config = dict(
    norm_eps=1e-06,
    rope_fraction=1.0,
    tie_embeddings=True,
)
MLP neurons of a small language model. Each row is named by its layer, matrix (gate and up: input weights; down: output weights) and neuron, and shows model dimensions 48-239. Each number is 128 + 32 x the weight over its row's rms, rounded and kept within 0 to 255. Numbers have three digits each. A neuron's up and down rows have the sign that makes its largest values positive.
Before each neuron's rows, "fires on" lists the tokens most often at its 100 highest values on Wikipedia text that the model never trained on.

fires on: "inter", "Mon", "Inter", "bet", "Pri", "pri"
L5.gate519:137115149171074154168125099118184084148150098140108159154082191119106115079119176083100093156095111125129162094118119146137099131161083172132118143169070105169171110049137151138133163131100128165114105137141060142107134104193130124130110130169172090097159177140076115128109134156129185122096116051113117148123131104086151090151095115175129101116092089168108146087094134072158150168152092128094129086128158109148103103104144116154088109120147180120118092069142150115142116109171119099144025136165103132139079159098123124137161100188151096074108149085173185118139118059151111068
L5.up519:076103169098132177148119086146102102122170152096141132204194201078140123180088118124132124139172069108137163137156129166124115102132143073118075214135171165144138121101130128114180029158065129099115137152172118103069158113082117069103112139150086166099113201139072080158124172108127092155118128128141073166057100144158140138103154131192119122136093175088146126125115160096147145156162137137163139091095155153095153146063156120139092094148175151124144101106112135155098094176126107114132091158097099115133148149104139132136108142171082158151148048116131149135156194146143141160
L5.down519:124196160152073086094137157074103155120159083143170133154096161135148097063132098109101129080140155120094158190135122102165110065101091175132125044180134118060127161154167118078132104159091114152157149089077090151158095158166180115107151114058146111152131095114182145139103100119100141128132116103152094082116105113042138102115172117135096163123135060118111122063115133174113123119119137205098157135117164138151140165136121139070094165139117151129098118108077117135170147145240129095050066156157156123172136126095164108079118129127148124091101208182153157116113128170120138099

fires on: "by ", "of ", "and ", "& ", "in ", "to "
L7.gate382:133119159123183169092153161095137126151168104156125161121165093162133081166167117126081118159115058088178166081156162059155176107163150135089142076093165161128118103114147160082104100107142112129105114123161128147143147065161134145073073121095125087137169083116129096152142081086099097161101119100087163090128085197155073099138131183091121165135100135145126133070105108129125115093096119089116126101106141183120201093160163145148136109132067173144096150105135139120143161132108159102100123169167124119165053199176152107111099108160130076110166145152172088051111122135135129108
L7.up382:132048132130131133128112142128152123177166152120096078115185134147138113123052176170075140177159052150182060163122056138091114111108122137112121130094072150142051123113066127185068144176134079184090130115086175141163109106146156153103144155118101142195198154096132184146121118202150149162138105120145120152048134120108097139149155129156145102114091178172089108136125093095146083083114143122119124149138080117148111162074135125131164138118135121063141101129103128168131133112103101132153123172169180130130071139174170163141153146125105127124128059136121115116115151156097165157
L7.down382:148165120119125108140113161133155091112098109151124111154125118116180179116086123188102095110175112159144091151096142099141138153120132177155170109147115049102102148173184169086113178130112127156167158120136108116138138125116018042144179124160122115160115120109106132128179103109131146191072174142171110128174142172140100154044108136141136156135141114100165131121125181137095130169140134152103084084109082134105096109146116095057107164100102107139168133154129112153078117103069159107133139086110143115101163136097098075114119112140137111104081111120141150123134140126196132134

fires on: "of ", "(", ": ", "-", "by "
L4.gate287:096108122135160176107124164119203131055141137146104077130165159167150127150109148104116129155165106164118084109098155100138149122054124155138153152112128119113202142131112089127162155190114126155125181085177192090134141170145121169153109180116070117181094063092080096097133125155170181128209133126176108109177124136088132153101133123126111126170083136121124134075178105115122120087145073073163098083121139148152077138169115128133116097135065138130163075153128089105162123104130155171131145187160117133120156126161216103149060095157107137093120111110119148165159132112094108176
L4.up287:121104157126177120085105148104107142079169074168132076165142125103124121158199119120133103098108119143122159112176076144151113088081091096126107088154199108101164070103091087174039177112119112088080102121117117161127099189144109128146115128163093127093065124133138112140101085122142118107136082092135175139110129126101175077088101126142152099108117133139188114182191130131179165091132127055139140113057208073151121128149116204136120120101100171115122144150117146115164146094140140135159157137078108176184136155152171111090128100128088097138105059061135160164113112105127097139
L4.down287:165152145143144103208140165150134152144089106167141107156143133161173149129119139156091081056139070132108094145152163154144156156160112117115115101133103095114083128155116163174137112160102115090151155189160146102141135159078173109110144070181157089159176143121141136104167150071158142123056113125099162097090143119166148119126103130104178137103086122101076173138111089117097141178135234179133107176124114183116137087149158161135127105173156100112099190107167103162095122159126102079183136102130204043146086144068159116124178117149154104135124146143125114100104056158113128090

fires on: "del", "G ", "Bel", "U", "FW ", "bu"
L5.gate367:136151156168130138148185136131119110147106113118091156118213124161163155164175128110104132086112170092127177067125132093121071174103160139073154145148148154181182103087168129093123130106112065115133097091133102145156142133195108133098143085138138131095130116159053162177120135156083076162124140066191132109190158057095159103100134120130128106140091146129106105159139190137064126106111130141115103159124148156141184135085175240152121085151126131170111181115128146142138190107137119102091148096115125103103158074087098103145104165127110108198221120080131170152190101102100145095
L5.up367:151136140155113103146055071116123111156110110104179163143120122121167122099145147143141095094111157124068151159114123087083133179097117144150042141130139158137127146070135100141125108176101098130109189171138130121172138141115067133127127193156133133099160134111189058076128120163128164132140157110124234149154120086083118075112093148138141219190153128088141121104130085108138101109146098174137127113220143128143104109118155103179151122132118122178084119109102143087111151174161123144092085163094152115085131143104119124163047093133194120110095149081100091115162125155037153180
L5.down367:081125091215157084127114172097143134181146125090100134186047166102177180110107155136118149176059117120141140180093105134131149207158143164134147108167122114152086140124150134150130137130099138081133111031074171088128155134149191127113129158177108116102143170095144056136092110114110165166094097139183145153172133151171147102101201149136114104181106184128122153142154105132096050100096157145159144088112113145116051198099132100153165175112162160126163071094175109064151141110090145135090100073134106119129151145092105139162114112098165143140103138134163125102055158122155144074

fires on: "ar", "based ", "made ", "Ar", "000 ", "million "
L7.gate270:175126126131120139132170107088125170128167158063103123095167101145170081160130155089121025108178160119133080110126132112091117152088063139074134112122110126178109119111140106119150137119159129107098214152153162104198200145107121143141147070152123141061147097128130178207189114206155083132164074156115125099136135109107105154140222164155135143101121063136060129152168103172113171163119098121154152173144130121132146148151097103152094101102147138133152123141133087149140129101072110127096108105122142092126162163140104177084097146165104193170119107094122106183096122140172212173
L7.up270:151167125112121119126067141164137138140112138066155122122158140143125145087147094137137109121118134090073162124122148146164163036147131108155106118136140154138084125129162113126138130067154167120140145108159093132128094173154133108164133162113060045110090126095136098092134107092141156138110102106184144150172112192117103117114173139202141070084160172116143224114162124033110113088135143173138166173134087163058158150137069110065106139132125112166148067167132193154112132113069130069128138107115142084143205082142090079136100102130127125097131139107075151090090060086112128134
L7.down270:125174148098138135130152081144150099126139082166121170117064164172139126136147146102092151170184116116142086074121123152108099132151162119145100140112194080103150111096089119113191074160078113119124131099126118135086116174142108157133167171141090133170110133109171112104203139099111117124146083166110106164115104142143110127070118067109129151145082124096086177148117112163179102127103138191124082126122078128103150140137100136119131155129113132123135137128098117166170140062123083104154249131148106173146139127189135110178149136127163121100154096168208127120162079180095153028

fires on: "n", "ar", "es"
L7.gate955:190097189111118152141131164146173143128128093108135048108196123169142145141139113141142197151086203123123108110139104164158104111150121197133138123140122216200169057095164143174131127091128082090094104111132080057145136156136099120136181093134195125146109142091070120108178129125166130123136105127106130196144151137158097116118152146115105137118177111152184126113136089103130125173133111088125133103096170120158070094100116143105115180098121155137139105123145144120111189139098125125140109211155090069166090109088127177153152096157148123117167156064133140066180118192144131175
L7.up955:127125136092154156190104109147091145145163143107090106113168089086135117224137126109117134150104179079125118122065094155059120051092069136080169113138135107081064118132116126093110111145171092102157170093158149121121114157123235111122139078165091171142147135206132081122122134114140135142116057127123145190110151085167181116102149090111119109119174187179180111127163093179127144145080156174083103080130156144077157096080091149082102136175124124131154109165137098139135096122100065135144167107104112140086144086122077099108127159122133120062127143098162117126154087167144058126
L7.down955:145163129108074201172163133110146137113190136155122142151143107135143074127121133161110172150138175117157074101164154113112144122111110159150139153113086099123164141117112101152153070121118138164119094055131144107139123175152168134172195167117102107113194146133104117047133157099154128133117159138107062087125081136163175088182094132100108154151138170127176137089145075144177093181144106126135149139085177124140096121123140110085145121118111103110137166179092106072121135125130096078095164210103088175141140117166121106141142087165139123158111136123155175136107096147094126130

fires on: "y", "de", "Ry", "hy"
L7.gate759:112125160114126140158078106129117146117127122146126141098157148137130156121183103122118102135109117104144112148170119117152093111128142164151058124128147167159046110095086159115127119172138108163169104096118147163145126146112119032170101138083070102108174105106122069143113067128079159142106191154107164099093116139150135111182091066093085106102093201118125160114125107117081130134164132171083122182131105135128091035124186105149065108185116098127076112158133153107141120143151154123099113155121148126203112141185135133142172195164096177141079135097106169143067157092155132176
L7.up759:108094089142137148157170087077124115102107156130148087106189167138074190112163119088150137146124172088151092097093097150137083130156076153164094180122169127128170096081122116123086134161092178120105143107154144111095131121089119153099128142137201155144121073150180138164106109177161170120151133140178075122144151137063075105148144112139148085183080099185129133197128082127100138176073158097137157099124129144135139117091090134125162139171101098105140091105138108181081169098119115148074120154167093144057084135145119139117198138105078085117084169110110151139149093126139125111
L7.down759:134159127108106120153143131131172125114094152134121157123099147165132095149186058173131124043119133147095138117120123122164147098159085118119162117118125143121117168111054115134167095134170149087136073153148136112142099136122255074122118132113102124176139181164103136128129145183159167126114134141076132165139105129127138113128087115110127140123102186105091101089150065137128161142119128146171126161110155127138154115109114059078093083127158139093155141161164134177080066132179092118073051166107127100122171151093170066166151164098140176155191128156157144166137180135207122132

fires on: "en", "is", "not ", "u", "would ", "ones"
L4.gate272:144118168116139134145134100188132096131053134107143095179111111100108108153178127128163134154101117162155143141156143131166127075041083143084072107192145103172126070167124121116098131122091129148127117106130093107090112120092121114095126126027068153129143109138140131095156071122136134099076105045159152099084104086071162124148134124168086149175133106094192121097159154144131106120093125093170150076108100126175132146142162117076215074096102114115118078097176107134097124135155146126096127107119156120119080066147157108151111095090043142146147102126184145075131151154139141071
L4.up272:108161136098158153085164178104155073139117169170131122152172114126075187181139205112138145158120156163115105125143113138122101101160123124127060128188120178143137117123104130125196162097137082147116092146101086143100121106150154143093160089132109094162144127132173109081101136120133149150171115084068075103105103084136129169090080099174069150147154209115171064192137135132089147140139162167149072109090103139111139176157151091109130117112129121123156125129145104084134116109154026120114130163077111149068119170132131162109128139142089117195082095105141088156132099119079097076
L4.down272:140120123065177094107199167130114100117123118144081092115167154147067162127127138130143098090158077147099123112111092145083114093122070153165094118134113178217105102070148101112083156147121125118090066088100043147075114138125115129132155075091114134170077171034153076095092108123157136063160090132121099082147119142150106140195115166173089133141138143121112102110128138090093112166122110145138106207118140062137116137149157138192083095194141128114126145138162198131160110151111133069147183134162138146097131157140179145076132134073092127108114136077149078110135099131174114166

fires on: "af", "ol", "ad", "ar", "at"
L5.gate913:163133137083108107188156069126113112150100126086164145071098160115121134102148088073086155099164156158119115119177054135141104078138113116143158170111183123187146129128128130138181125135079138118132129193092127115139104132157163104156122123098139189145180151099123170105122115194123130132092154127156112103079169102112127113119157112160163121164156103131114184137118132142111128161095106129103100107129195090125125124092145121133080105167095148148129161174161123161135186142101123169198105111141154137255089141159081159103149146201090081208080108123198156109160114118142160118
L5.up913:183103098129122141129149096105133180172171103124087111135152144112112088179128147143099115116127077182162090108110097114129136176141151109121148142083179178096093154178136096125127134184145145122063139115163108089120114128155066088047097125136149102110098087196085172103194160124138120113119180142078120126146173166115102117153168117117198159191125109128109091098185160133122125122072124143047150097107101138207080099146113160158122099142133117128104100144114096122199133154142170149113154097170139161132161163109111134088158100149095080132186098168165108104184135093093153069
L5.down913:178081141179128140111117130124176125168156081087139119127152121110058153133051187138077125109124086145094151058122128095165153141077122070160142130171121085164133157088072138145122136161194107121099134114109099079134140126139111118105113147107130128115090122112122155067152144146117153114168109112051113100090150144147084129179177105079198099174165173084108100156117142125134108088127077113099178152125105123162151128154063107167136088156088071158100115186154175120131122134116113130064169132160126126161169198058178105139144129145086127146095069144169134102161105079098128095

fires on: "ear", "con", "pos", "los", "sp", "Ear"
L5.gate177:124128059084122172153083134073105167079116114156204150142106167101062097129094119094103143102170145118173183147134125117149181110156165085146095144173179171176086122117167139196184140152145123159082140135138143150090151142089192116125115167117078037102134119125096158132122118090121134125147119133070134148162121091085144156115140133068118176103111124114131094103087114169178114217094143159118145082100174105085082097177176146143077137088132169171143159126122132100123096110102138084127096162144133133100096179163175124146128088164126092088097070082156081110176129142105155119
L5.up177:128158123118102094114042151120159160114117069123219130164117086088135121115106114135082150138131160079088110170141069132154135124139106064080123108092190142178145075119092181138180161167167139107125087118122159105085109155151059109101147136167124109151118152139117164169166155113146134089092112110098086096152192121079039131137099121102120145109125097156155157130113079148131158108123154100137086147112127094158152124134070179204136124110090136130097096164168079165153145063126132122136164124118141142139089165088151085117119120127088071091121076158152120107124194156100117101
L5.down177:140151131105136115144038149129122129173173160085150111129126055061106152128169094114162107086123068097137099123116062129153134114134102073112114153162173098109125172135124118139193112096125151101149131120133114152088095142133119097135130097181176142189135089139153157162151125157121065098147165100141058137140187186150085133177160172106116122126095092116112136099104071181128086138145105142119095173147106091098075107174070160217100092088090141120108080134107146186175093132100112104125140122110142115134095139116139110140140083196122077068106136152139110141143104110096197192

fires on: ", ", "said ", "ed ", "wrote ", ": "
L7.gate435:122134083133093141107134177114122137160118074125127110176098135083143064127170091104141114179084152120154112118155101098119080137122148095170115114163103128163112109208127112125160114129097196142125088096125095148116158083133168138126121151102152121165176110089104090136104119150104099111197159147174129187104143088138103169115104163114195086166144135162114089181245100144106050090184149155190172097115140101092056125140082082171113129101087121139106154131145105056114084144071121142178169152114164130091130181207093112199157168144110164119161141169123161163123124135173111153
L7.up435:115149139123122130066099115122114095095065130070075120160119148101163098114205160194122146120201129131159109140165142092159089123100123127098145153085136130119144109123097122082139145181159158111099109124099179194143118083112064136087119200153130105173161115080149089133128185106151096121131148122094154132055157141083136185218116118137133102175093099120093130113129106162120088134173100141130159062151165102119114154128102125150100179119133084083172139140145110103126096083102174111152152096141142152072128163135117154154153151175123164115195099159133112155062113154143146081
L7.down435:130122113151153106153138042092133124127053145140151113158092116170174116154117103134136112119123138164113140092127120122141170220172134146140103132116101152128121139112133177156140170103115192178101134175078196086147140092118034131084115148106175116126099109054110149060102158149104067130129171136132119066134101097137115108107086121101152137175108086126082169102105127074147117168099117153150092149145103114082153076064086178109155145082122093129202091126125148137117098099152159118069172134127147148109120159082096148132142136137180119090143082122180096113170076158096074101

fires on: "ear", "inter", "Inter", "aver", "Ear", "Tour"
L4.gate376:168119123174123110128093168106121169147142161133124147155084189075154016173138147168161133123176116178159170165122124176226145102165142100123134135106190132167122146101121132096137140175168097174152098155110081059097108075159110086182123125114083142113147164127111128123164155132111166135067086098191173073121138125077127149143197064140101122134111142134052101146125155144085131150122098163075113103079136116106147078139156138125097108164139172129102114157092158131145134073151132082100105114126094170078127127164120112132138173169110155125088106154144105133192139127207161138
L4.up376:108122099148152082106070137128121068121131117090126161150145106097106128099159110084169082079152101094094133111148102134205156126140107069098109107136126092181125129134044188079169120155145075125094132144138090119132150112108026085172141102073214127168142127180071108129155114141215139077102089145153107123131058156114132147134133097139177118132110135079131174112108174163117156146168091219120108111147167129129159154100141144163064136177089154092100128103137131109115118111171115160094147176119144131154194142140152160093146160128147156180126095132122109122175154180148103133
L4.down376:107117107135113142111125186163149073155146110105161141141102163177133164108175098091124102134178113103150182106110109163194109106158101083125128123158158087135095150144101142159146138120078112157086130102161095176156140125099143142167141094081139198121146123176139113084125184157133104144130144062117096147130035041145061150132182073127199123152130094159150156098132100192134112150150159149131080118132138195110187116114141149135038102168078098080119150128156129181087157122134117120117120140139141112097158135130125147163061117129101091089091132107144163133154091082123135125

fires on: "R", "ed", "up", "tit"
L7.gate855:153126106151139092136163173146116156140148173085145053086104160129092192110138097139173146165101148120172137128120060169158145145123167131160146112163129170165188099099133149165152168140153158142144120094073120111162183097132193141148069119161162155166136121089157183160081144077133106063144146157097196130150133169112058143088127126117111081078133072092124130120123159058153124136157078116128114148117142112128156114101040147113120089184145099136133133081147136093158108160125146153075125093118187097185141134082120138119153103083132131100098147050127101125132143102104099168
L7.up855:108080127097119149126163048059150112158167170157102110138138140124134185146160126087168108067131136065077124159164152117158160097170102114145118129134144180062121122153150126163182143153101119101112128141138099172165220127173143158200102120199121145123131145119169116114106126126114201137119114149158145093143150093108101147110112129171080135112130095124147211155128096102090157118121161151179129182111113103148142124148112162158127147102145107085135141139163136089110115088116131165093193157132103186125131087136091146125151089111123145116079120158122112174146103092170115153
L7.down855:118123134167122119138109124210137145175058094107088075133135126178133110093087147142157098119080130119188127098141150116116106105156094129111126060165108102158098107077166127111144165102087174110166136140135152175167135138100151134135093176155166223145102092144188126196116108142152148139140128162144143136133192114101165139122133084121141105120217119082138143173151233085182068129172106093072125154176136113198143101145085094166116111145149107111166103085116089144122156171113095127100183128122165179173164125109162190108172138095128073112060138123152156127152150085138097116

fires on: "th", "n", "i", "f", "col"
L7.gate711:154068120117127172114140158180086082139092123112107123123148170122111098073112082134098142139093132165202106171130104082102123195133114086126120055124090126076176129088137175091195106069080139148144117110092158128092109102168123069137145177133128108133159092136167163160152100137142129097101097148124113135139165100100126165130136091077095145198129121182068128133146096066183099106173123132149075127067119152155177108139104125097096150082126133144055072131139145079105111147076109150167116115119119088086085148087098117169127126213151125053146150145106142111151123189137147116
L7.up711:157179149130117162128090135126112106183127164116166150133076112138120122109110138149102161138069140116133089103098154098139135150123109148173082172099107121062069079185129125116113121112136093104132182178141172099133135153078203125155103129213138156110152135103077087078110089109172075098086137050140081134098113127087115137145156083104155147163106136140157108192132132144127157118172173128172124110139139110114113105144153175099103097102086140127140123182132115126079132132196126151109168142033096127132097143106090093188122165034161113167138171102127153077112130150165148102
L7.down711:162083096099111117149054156145093155099098128113115119131173167127137096098066102129104107106170122161169096159153112120147165049106096075128142075126062163116108103158140104100169134095124111072103116152044120139131104167149210192135125135126125101119221129134176172132146077117075146138125134136171144117136144113123106106155156164079120144146097127139121163085106096193176103124173093088121158101147143075126098114132087060114092114126123107141134138090100170074122129146199089126147175159130123125124106155108068103056156138134160193075086127146136149120149105162107084112

fires on: "-", "without ", "to "
L4.gate709:118093132093113064149128173088120086160177114135085086166162142182140117129180135170112146201190120126061151133093162118170122134097100088097124147133110170184102157078091115193146134128159092125143072098131080132074112137134103110133109152136141047156165063124095128123108097136096080151160146112125092156124121150156183139067082135164079164165128110175112143129136120109168084137151137089175135117155142135072095088143186112129108137159133164176142097121127136121111152140109084099072118134158097181186116124133127048106143116120123119151155143142124111122135165099133093071
L4.up709:082086123176117092155125134093121137142158192127116110115117067178138188138179127155114107209128191120076122115034127145131130139117078122063089145131089169155125056119102138104136122113189125037147083144115150157144201147120081123168120117101132123123159111132146154136113121138094195169129088192112134136094081153130198140129090120159085129103128095136179100183129140089124138076123087114147085108144119104148166079136176093122121109132108152101141040186123129134136143101051112071123142118150147116177129130120138089079166137133109099150113138141116110084155086120134199089
L4.down709:123171130144146123058109093166114121159092081120100095087146163145116054121097110136110063110077133099133110121190128186145121150149144153109167101128134085102204126135167169107147093120170098103109136160200103101144117081116026113162143077109119101142074093133112092111157114138129142119087089106143071095133110137125091082157169113154193158029074156094161101139108168123070154172154147137055083114140153115094150173106097122107190094145103134110124128111164100112141045091090136167114148101104124081084130125155145190130109140124120092118113103143154133124178133151097126144

fires on: "N", "U", "New "
L7.gate72:131153123122058131119124153134140183105156186128097210138120164061164091160081147167156136149074043149134107130156092125156144131157160163116156140122119100162195185142099120133159159141127094155108121108103069134112060132163153154081161087148075119086159124145199166110082136095089163122193130084150106148122125089150170146118091159101118167123155135169108062103133059156120150170150148096141153103146128125107107115116191091117150143154133207091106176155096108169131108163163182056097144151136137122078176114088138082173136131189163122103108149153130150156133192144109117109
L7.up72:114152160130127138126172162099121106134156110101116125137168198124072089118107184135179107125109164072168117122155137157178188103141135150134148104132198156148146099122178131158063073121134115115078101139065060101135108102165157089135115127182088108136097096142100113122167078114154185159142144083158098133170070161133165153139150170120111086083131122096148132165199128165139121108140113113108130166187128122140116115114156056139180092082135130159198107174131155129147088125143178125130087136099149116171114125130136101154086109167148172077057171084107158163117108112172140151
L7.down72:138123132114095186078204167110072142173168131120087145172124141100132149110104196208163117094141122140106160149113184141108168110157116159045103084126149138121190157109103112099151147124168107122086152128092113167142141151146084122101124123141117077117085100139183128104131114123118084045151143142136160087129130156153175170134154085124095153089075147162124086106090098161227113160107134183076132153100164168162166134124113090134153134122098176137150117113119148183105164136211060152124134139102112151137119102122122157130107143107172177113102167189119169178082134059149091082

fires on: ", ", "and ", "in ", "or ", "-"
L7.gate446:072137124157131122090133129085135172231153089111129167145137076082147094096119087089138138101120139128140103118140105124130106144100159134135074089158142119158092151110152119201129165069126122122155077151171135187169159144176149153104088119129159089155131069146154100102170191111162133205109176136089135111160106118143104160155192117210110127146102104175165187126084147124145096128163138162161110105141139129176123186146135152152116181145121139170099144091175136076111122135059126133182092146133128108114114108126103102095116132152141158100141125142170071089093158116132116178
L7.up446:145137129121165086084190146096099154163125099194159105051075133081106152135114111166116087081147161166125140098119124106154130090149125140151150115175096150112153129077152163151098158146116127201119153078085157205199125154136039143098106091104116157089157099109078144089135098144116099110066156117104068116165081145145136180088115111132143133136097124064173119148164114171181112164112057170087104171156148130130077152092148079121122090132119136140092090126142104094123123102165155139172165123205134092111112163120147036110145073091148104134094194142124121113170139147146159145
L7.down446:052090148162166107107111133159205122155118188144124136138158092111148157187118137131104133147088117139100096091151131124159167151117149158095077140128144109118099143129148148142140104115148059074116141147154131073094160061120000176122135132182124154154164127165131108106149098089121171100129134109134157106109110156125122152153101065153155123077106142191123190134029108060124125094189087157142116113135124080116113082166123118135146131148126102122172118151085118085110118090145090120165159101064080114104135097141124221176082124181111081164178112102139155175147145138108100108

fires on: ", ", ": ", ". ", "us ", "x ", "Species"
L5.gate824:171124086148180132135158159170085077120167186083139115169144179188206138056168110133127136152122168139154126128141181084141127132176117159132129144126166125094132080148127115152076141133194151109131063140126165178131134218140146139079107108149132103133091153122111130096138100174122140119128112116119111169110171126137093103060129137154080137121174151151069116166186085116120124141166103132182166148158157105140167088103056128117154136120089110139148127118146187171174170144086092108145152158119131103175159182163103113108110079079144104076124043122146152131131140134178120161
L5.up824:096099121146095129124099135143169088126120136094170073115115182105185086109120173137186147133174098134134130121196154064162155164110177171112082115120086102138106115133116088200089122148110151093132100077142164134092118146113138102063092073088119113173110143105182121187136121106194102129102153134069134153111157120139133131158122084086152097146133093112146171165103122169147161129101152125112203069106135162102074118121070121149124152155069099134206191184156176172157153133148147098147122129166111114160109165129128075182097108110180145108132094132142172081118118133110087128
L5.down824:119070171119120162116140154167200122152133145224167137128098099114164173110109161107121153137154123138121123175115142157129148112189112139164122136137106139147124108136114155136094122126121226109095115082106132130088113144141090125084100127076130124173110076090127083189168089096126084178125135138149077112147145064125126129145173135100116139104127074175122176157121135149162134099086118109091183155128115119103136150084059156121119112137163144139149113119152177119082086152170134077165073084103146135142147148117168215096093052082145141140130111105121072095203079113178136085

fires on: "in ", "of ", "an ", ", ", "t "
L5.gate112:094160157111111079082142094097130185139065152105143172131032116139122122162174122052117148155173133156100156179106221143114118138156128146106100145092065141114163116149124131123127171119144128108162150091089158166123083129139055158088163096132141177135112104136174170129115122100119183142112140195157136121062091127066144120087145150079178156165159089156141104162080090094096121120078180183127175097144130140119120091121152119121169089099146160099149122141091090162079160104123120191133161125126152077128089111128109118138161069157149105082072099090116117142170165103175079184
L5.up112:155151111144083155097138078134134136135092172118141144175135108156142132081132151114145130102152115095148160147119094174197141137155136120081183094098128122069121126169161167143110125109135130119135131091161114129135150130138082138076165155146140072136137074103097162088119092117135138151173180119124120118094169162102147144131183112086131107116136128097198130178089149058163144097133116179183143112144056099100136174186108185095146115115118126204067136135097146189164141098111187159124088164126105032200160112156199100130100151181144153128154166126162177125137129105157187152
L5.down112:136154065157123173134132182173127106143132167097188136123106164113136145093020176077137132155093141072117173158119019123159107190154139134122097106128103125052101101149146143127143104138171173100109101110118118101126121127134057149171127133148086088170126141103105121112156122114094151108145145150122155104158149168118147156124127117129162152117104115130156175107074127115117115084111096122144163111127129076102105127176098161072117135172107147185107142154048109071098134105122113071153185162121110091134161142157097130149141128156139139104076114131148167069149115115169151160

fires on: "es", "on", "as", "a"
L5.gate404:167140133133107161120155199169127171124102159042112096083086132171150114111099104120172183073145114116113186142114109194150094124108098130140129118074140169188140057099102104198110125082099136101113150095050141085127111160122128134112122133152128094096088107123141167141159178202121089091166123100109109128118103140132141112132152094163128123160146144084143153096111135171102183101125084121159129100108132102116101182041207112166142127132138149137139166132100150110137147129121141131071144117169122079131122061068119086137098129168192135067191152074099102140131120138131134159
L5.up404:174140149116071194204137176150097083113030163118100153117103123061145074109148121074161189097081158146150136157077133146133127149128177157117162111066176124136097140125130135185141066108120191171122041122148071092098134149158094163167180114086061117108107197150069176142062135123159151139071121096092131134143160243127116150112092132139144112129134106112137139120113110143164133160100124138148116112063098097130123115142146081109117212153160136135141089133161137112111074084097138153103127147153055108147124117115158077109171128107072127165172098188133139110150141141145113142
L5.down404:118127141122093098157127094162139131125103155103139148150155183097100119118108093094083176167128191127130107112133174143137129098068165164125078118092127099169123077116142130090096177127078122164161147099121091110130110232119069102096131142144141105126113127131140130087069122120182146126082038074070124110131125125150119099048111088207144133099118172093170117133170076181142109135147097128110130140087106133153102159141148099139137123142166096129146109163161104031098142143162112138136122188098075154130088122184094189136140203180145147167167149054092142130119136122186152061

fires on: "pur", "en", "str", "is", "ph", "gu"
L5.gate767:187126144142177167101130103131122100145161113137140159150085135185099158126092155189173148125125099111071121086189134138151164140151132091105164114109152152131139072133163191103159065139116146162129103164163125173111131106112116129083082136087130093143130119126138131210131223162100125082244095123161098114153138125129104150132136110176088176140135135101143126164091130142092149128152093118151161119158144087137156084157145150134153077162100121116135102109168144077077149121101134101126130052089104131089075131136122149067142147169051092130149063189131103114137109136127135136
L5.up767:095140108136141098149228093155170064161158126148084105144162079096139143124148172135146145060167144136167096078124137059139069121100061151151150194137104174165138149108182112081119061122140168116097099164104156191191122159162114128127153098150120114163146161093166165109134109142139148106103096130092077186124081083129136165082123141094106148145101154144182126134154108075115199073094138114082124119104105160120061101149140121114093081134089144139148145143100130126072115117060160118146139118161134178134065106087156099134106091099182151157149155186137170101152165091145136131
L5.down767:118146160119173123128121083124150086153127116116112087127168107117099123093141206181179174121136170094201117077115121129199101057154089077182118156125083171149127074119144143134109111079151157135105101127115139119090149176109154126161122103136150139158109104079138119103109117133101127129132118127118105074128149175126084133119143177081146109135121143159129107132127077109059121155150181119113136149099131128071072157096171085133118136150132134200145136085129117144069126118063053091146186079110099128113085148099163083120106149078150130161142100100129169138139169096141164129

fires on: "N"
L5.gate432:129073103107070129163140107088117163101151125108160120070133125109143073124144115144129162110143152121161109120174125165117096147127178173090153119238181112197149148127133173116090094139113160167096136099125119100195144076149117207102134100171132156111173123124091087123152116133147195130100146162105066155168075210104129140173138055110138156143056133156123136099115103173139076167093132098165102102124096172132120114137177179129160152128095176136107170129136126126186116089137102106118148134157121141170156146128143148127197075141153223101139147088192160207178187111105081120
L5.up432:139083192163099124163164100156114128151112136071066176126134158064165125111179155073138219077147120133137104144123110143063114167117188134103115135125181099172188096133159174132152151135105111110089138111066198136168113095151164142134185131124065119058180114137073144089100096091137170129088090123152099160145103147081131157164177102207129092129058124116169129098084095101129126138095128099197113095160145139133168162141157125106151144131067117121094131180139136092177124105149158070162133138106140132070140140110109107142134114182086109095131099086152151122188139149093155175
L5.down432:131157117074115108119099139132133140152134095124097100141155158081164049102127105182148153125126156144196154098099131113147127132143147110153106132161169195134141099142091131097135124144117157101099086117135183162156166102143099137106185071140126133107164107117129107119119063096094173079095135107167106170171116166118128174174209086148135118143164092156136130062162083130160107115110139092123104104110060171089161170155071206111187144113120163133148130090121151143186106132250113135111128163165120183113204101117125113128132123131152157127121133135144090170126135123145090138